MLP neurons of a small language model. Each row is named by its layer, matrix (gate and up: input weights; down: output weights) and neuron, and shows model dimensions 80-175. Each number is 200 + 30 x the weight over its row's rms, rounded and kept within 0 to 999. A neuron's up and down rows have the sign that makes its largest values positive.
After each neuron's rows, "fires on" lists the tokens most often at its 100 highest values on Wikipedia text that the model never trained on.

L7.gate458,219,185,188,211,276,178,211,220,221,190,169,213,232,204,197,228,176,197,230,224,215,171,217,168,186,165,222,221,202,219,241,213,173,228,224,222,153,209,191,202,192,184,205,158,177,160,205,205,240,176,187,194,156,212,195,199,262,181,223,202,208,206,189,171,201,178,210,240,144,225,262,185,209,141,291,198,192,197,180,184,226,182,129,228,188,115,180,208,197,146,210,199,187,196,166,209
L7.up458,237,229,213,196,256,213,185,185,195,155,190,191,167,191,205,182,185,223,212,251,201,173,221,130,174,168,222,160,194,203,241,182,179,175,182,229,152,233,197,188,182,179,238,184,198,202,174,242,202,187,183,188,155,189,221,205,196,161,156,201,198,174,207,236,226,212,254,264,148,220,209,185,224,163,211,196,181,217,202,151,221,172,138,195,158,162,206,222,190,190,189,145,194,182,198,179
L7.down458,187,211,197,205,213,215,178,222,169,183,162,180,193,239,182,176,203,177,237,199,218,178,189,140,197,157,197,204,221,169,221,199,159,213,163,167,208,238,201,239,192,208,195,171,213,133,197,208,190,209,184,216,157,151,204,221,197,204,124,237,157,240,227,181,165,218,211,223,97,185,157,196,203,198,176,191,153,238,206,199,196,190,252,172,246,214,225,167,183,222,203,136,206,201,248,200
fires on: "\n", "==", " =="

L7.gate359,224,191,198,209,252,236,182,238,205,194,195,128,190,183,186,223,176,165,224,242,180,181,174,216,224,200,196,220,183,261,196,233,174,273,214,199,165,187,182,198,222,187,137,175,220,188,205,212,197,202,155,180,227,171,190,165,152,202,198,168,207,224,214,172,211,185,185,196,171,193,204,169,184,242,191,222,223,201,202,190,191,192,187,206,224,208,175,180,166,197,220,192,191,231,192,172
L7.up359,223,179,170,169,199,168,250,205,220,226,242,212,204,235,191,172,207,198,271,240,230,184,206,181,157,203,189,236,177,212,191,219,130,213,192,178,185,197,180,192,234,183,226,203,163,191,195,193,225,191,256,147,203,186,176,179,228,193,197,201,199,152,248,199,227,259,203,249,241,250,172,192,197,201,255,229,173,248,175,172,214,178,190,213,144,166,185,205,197,183,171,179,224,188,184,220
L7.down359,170,179,243,181,260,207,210,229,183,231,192,174,213,225,189,169,197,216,194,218,199,214,188,212,177,216,145,143,223,199,202,199,217,201,213,223,204,170,209,209,207,220,238,238,188,207,156,188,167,193,227,187,175,184,209,249,184,235,182,218,227,244,188,154,266,224,233,186,145,211,236,232,259,185,146,163,240,183,172,232,224,235,178,221,237,174,170,183,223,196,232,189,237,190,266,197
fires on: "==", " =="

L6.gate665,182,200,227,224,211,181,166,222,214,282,183,151,223,181,171,208,202,229,231,185,147,253,171,131,196,231,188,224,249,198,207,191,229,232,189,202,199,240,208,185,239,208,167,239,182,200,200,219,251,164,164,230,216,146,189,245,249,225,163,197,199,182,214,198,162,260,179,195,225,192,206,178,169,173,202,171,242,194,236,202,221,187,234,150,196,153,178,173,138,154,209,180,207,230,200,223
L6.up665,208,178,166,260,210,203,177,202,287,185,196,195,187,160,246,197,222,230,247,271,191,248,182,205,236,219,165,141,220,204,204,200,149,208,146,225,186,229,234,158,209,242,202,221,175,214,191,153,241,180,186,175,220,221,249,183,154,168,216,197,244,170,182,215,147,186,256,222,162,114,183,177,246,190,200,180,201,255,178,205,195,198,167,221,248,198,206,229,148,214,201,197,216,208,187,216
L6.down665,196,238,218,225,222,196,190,180,185,275,211,204,220,158,208,200,179,166,231,145,187,211,189,136,178,187,181,222,238,168,191,191,166,152,167,172,140,228,215,201,202,165,221,206,173,242,200,216,255,227,187,202,165,210,193,224,185,179,226,212,179,166,172,214,177,184,202,164,131,216,243,215,160,170,216,176,215,177,238,201,195,194,188,203,205,168,160,155,198,167,163,152,193,230,210,156
fires on: ".", ":", " |", "\".", ".\"", ")."

L10.gate681,166,246,261,182,201,219,198,195,203,173,240,161,195,211,206,175,256,183,221,205,188,217,170,199,194,237,210,179,221,167,180,204,197,193,171,224,201,237,171,176,219,201,166,241,211,202,215,226,201,217,206,234,232,199,164,172,235,170,200,195,213,209,221,146,181,224,174,138,180,154,205,254,155,200,176,214,183,204,184,211,221,233,244,211,208,173,193,153,118,202,233,174,192,210,203,182
L10.up681,114,228,222,210,193,178,178,181,198,202,183,219,234,203,177,159,181,180,257,205,215,246,204,207,165,271,143,196,191,156,127,176,198,214,178,229,187,229,255,220,194,135,173,208,228,231,239,197,252,168,192,147,152,258,228,241,186,183,272,189,189,212,232,180,192,186,181,192,211,180,190,215,236,175,226,185,220,219,223,189,191,158,201,228,176,214,209,172,201,211,166,226,169,213,205,214
L10.down681,250,175,217,199,161,145,218,215,104,187,194,199,226,213,194,205,163,192,235,205,143,182,199,201,200,187,196,195,168,191,253,255,232,199,143,205,178,173,174,180,205,210,212,195,225,201,250,214,204,195,202,195,182,185,207,216,203,214,194,177,213,134,161,211,172,237,171,172,179,193,195,178,228,166,223,187,129,220,232,210,143,227,156,195,222,247,210,232,208,165,206,163,170,183,191,167
fires on: " |", " −"

L7.gate125,164,217,202,207,213,204,221,221,168,160,193,187,214,196,188,222,148,233,223,203,227,210,220,199,224,206,168,233,240,207,215,243,174,175,245,178,186,203,154,225,185,194,219,130,198,220,189,201,224,212,116,265,143,203,208,189,169,188,226,147,231,182,155,179,215,268,203,251,189,196,258,121,179,155,227,238,187,232,153,189,260,198,203,228,241,168,186,223,195,152,228,218,186,188,224,198
L7.up125,194,189,214,177,254,200,247,210,171,190,231,182,217,194,150,161,201,262,277,206,210,180,229,162,196,246,219,263,234,244,218,200,174,215,257,144,150,224,173,197,215,244,217,136,223,196,175,206,202,199,182,194,155,150,239,189,139,190,243,206,240,224,239,192,186,205,241,235,154,226,248,139,182,145,217,235,206,220,204,192,243,159,205,189,204,180,236,223,165,166,156,235,209,182,212,221
L7.down125,209,194,211,162,222,186,268,220,185,195,227,181,191,188,169,176,200,236,223,204,177,206,232,197,199,221,230,226,205,258,221,184,193,203,231,178,176,234,206,219,247,224,171,190,260,198,165,212,194,207,237,220,233,189,169,183,164,201,222,228,191,221,202,184,179,183,214,222,53,195,197,189,195,216,168,211,191,227,206,190,231,174,230,214,194,209,213,235,178,203,198,255,211,235,203,199
fires on: "==", " =="

L7.gate792,137,200,204,207,189,172,176,154,195,155,218,168,209,244,179,207,194,176,215,136,195,205,260,221,145,200,181,173,189,188,176,151,145,156,197,203,182,237,168,185,222,251,195,236,171,176,195,210,214,198,160,213,214,211,184,204,200,201,209,215,186,220,182,175,138,231,236,207,233,161,165,196,178,228,190,212,207,228,236,223,207,222,211,200,216,165,188,197,119,173,238,183,255,237,202,252
L7.up792,103,195,254,155,217,168,191,179,176,188,193,173,126,254,246,181,208,207,207,254,180,153,137,222,230,193,163,199,194,191,158,161,151,180,211,187,166,187,264,221,273,204,137,182,229,194,202,147,200,227,195,218,230,235,215,199,189,113,228,195,216,213,192,186,199,203,205,191,233,197,198,171,146,241,193,200,198,207,173,176,297,155,185,197,251,188,213,245,176,205,212,188,217,205,236,211
L7.down792,174,151,212,203,228,175,220,221,212,192,182,180,218,200,210,193,140,183,271,227,215,188,179,206,178,163,167,190,182,165,190,233,199,148,205,195,116,169,271,161,198,195,133,139,252,170,168,242,193,231,147,179,198,253,224,152,205,201,181,213,214,159,227,199,214,208,193,225,102,229,187,192,218,181,199,226,168,223,204,236,164,210,187,249,193,165,225,167,234,183,192,180,206,155,202,215
fires on: " |", ";", " Bridge"

L7.gate709,189,166,226,174,171,168,172,234,276,190,197,218,220,207,217,190,168,210,201,152,180,214,196,171,207,173,158,164,207,204,139,156,161,259,186,236,225,170,184,208,202,240,186,210,198,213,244,242,222,216,208,204,204,182,243,159,223,248,179,136,191,245,177,152,153,216,195,209,204,169,212,236,220,195,195,210,224,177,205,227,151,173,204,270,211,182,191,230,201,212,229,286,203,190,225,187
L7.up709,185,192,258,197,199,185,200,208,194,150,190,190,229,229,184,201,220,213,226,207,136,177,212,219,179,183,159,194,234,220,180,187,147,213,232,208,203,195,161,209,279,231,204,207,233,203,234,180,214,172,192,173,212,178,224,134,190,211,217,191,189,215,226,181,210,227,281,192,229,241,187,263,191,225,151,191,200,192,251,212,157,109,168,191,207,178,165,177,224,263,246,187,238,187,266,209
L7.down709,213,210,189,253,224,198,206,166,116,212,191,231,205,192,209,198,192,251,226,185,214,164,230,235,189,218,178,211,240,264,214,218,200,176,179,192,161,231,211,170,233,216,183,197,201,210,132,215,189,234,197,207,220,313,190,162,186,190,203,263,190,182,222,221,231,203,251,157,190,209,210,222,154,187,205,195,170,184,238,206,251,194,177,168,173,198,252,177,218,148,192,196,213,188,208,189
fires on: " |"

L6.gate696,171,168,212,228,206,205,240,146,211,164,157,217,188,178,184,192,186,200,173,179,248,209,184,198,195,223,177,162,220,202,199,181,166,157,198,262,201,168,160,255,200,192,220,222,215,200,129,220,179,202,172,205,264,179,206,175,170,243,168,209,214,180,207,171,203,201,228,229,163,183,187,223,229,207,224,162,246,217,206,168,163,237,196,216,204,183,246,207,166,183,143,188,215,204,242,197
L6.up696,203,126,236,185,209,172,207,207,149,240,189,217,166,168,233,219,170,132,232,224,166,213,192,217,216,204,134,186,201,185,220,162,207,237,201,199,199,192,175,225,190,208,184,207,213,136,187,165,205,197,174,189,211,154,199,159,156,203,215,149,175,191,228,203,185,224,218,191,231,184,150,194,190,202,198,164,187,204,178,195,243,250,199,232,235,173,173,239,184,141,236,222,237,171,226,182
L6.down696,168,212,196,275,209,250,245,139,247,189,218,197,229,199,203,176,182,244,139,190,210,161,231,207,148,183,177,212,215,194,213,220,170,164,202,196,168,168,178,192,255,204,203,217,224,197,164,206,201,242,206,222,177,233,201,215,226,188,188,221,223,163,170,188,177,197,205,186,220,181,187,201,233,209,193,207,228,190,213,253,179,170,236,175,254,204,201,147,190,219,144,182,191,219,197,157
fires on: " |", ":"

L4.gate221,226,281,221,202,242,207,231,215,212,158,215,184,221,153,241,179,191,183,161,265,203,212,204,200,198,204,193,229,215,211,217,217,191,216,202,226,163,228,159,214,230,174,162,255,252,170,221,234,217,243,219,203,210,230,234,164,201,223,193,173,240,137,178,192,241,232,205,243,199,207,171,192,227,205,192,171,246,186,154,121,182,170,189,204,218,227,201,186,166,261,207,201,233,194,199,191
L4.up221,194,258,203,203,249,158,217,190,211,208,212,212,230,205,158,152,212,210,216,243,229,208,208,200,238,202,171,200,229,189,208,208,216,168,206,210,229,257,220,227,219,137,159,233,157,201,235,266,212,198,224,211,180,207,146,181,200,216,158,160,168,133,228,223,173,232,203,235,206,179,185,175,195,233,242,195,194,170,183,114,202,213,206,207,247,186,131,169,199,226,211,180,228,213,176,163
L4.down221,212,220,215,199,212,260,223,218,216,204,175,199,182,201,242,195,212,219,276,196,242,190,194,216,203,232,173,183,237,123,224,167,233,135,181,220,174,201,229,208,199,176,225,196,190,157,237,220,155,210,160,212,206,240,171,204,251,225,174,221,136,202,208,195,210,170,187,203,145,199,181,240,138,238,188,231,245,157,228,229,207,163,238,189,234,154,239,163,187,217,207,144,161,205,188,211
fires on: "==", "===", "=", " |"

L7.gate839,134,149,195,206,177,164,135,200,160,233,207,205,210,232,253,254,214,217,173,152,182,183,209,151,243,164,223,204,213,227,159,184,217,229,216,142,229,219,182,171,138,195,225,213,250,214,183,184,225,172,180,200,178,208,212,160,223,243,179,243,213,202,248,173,185,172,171,217,209,170,195,248,168,213,212,226,205,176,245,162,190,176,193,192,232,182,206,207,206,205,211,175,146,247,142,185
L7.up839,171,189,220,233,249,231,163,170,130,197,162,212,236,218,195,202,230,216,245,186,190,152,176,189,179,167,201,175,233,231,194,186,189,207,230,205,187,146,202,138,169,227,167,189,194,220,163,201,228,189,182,225,157,214,216,177,217,215,198,223,304,193,206,152,220,193,119,183,217,178,239,224,214,193,197,169,189,193,224,130,149,192,178,193,226,204,166,240,212,221,200,203,182,178,171,186
L7.down839,217,178,216,155,225,243,173,205,155,203,227,181,203,212,258,207,140,220,208,214,239,199,200,235,180,240,161,242,168,159,254,148,160,184,139,212,172,190,210,183,230,206,193,179,249,225,219,204,178,251,252,206,210,174,185,217,161,212,176,232,242,192,196,240,198,246,210,224,148,214,195,238,160,197,183,211,196,222,223,195,216,166,180,179,188,178,180,173,243,216,210,230,208,156,184,221
fires on: " =", " as", "y", "had", " this"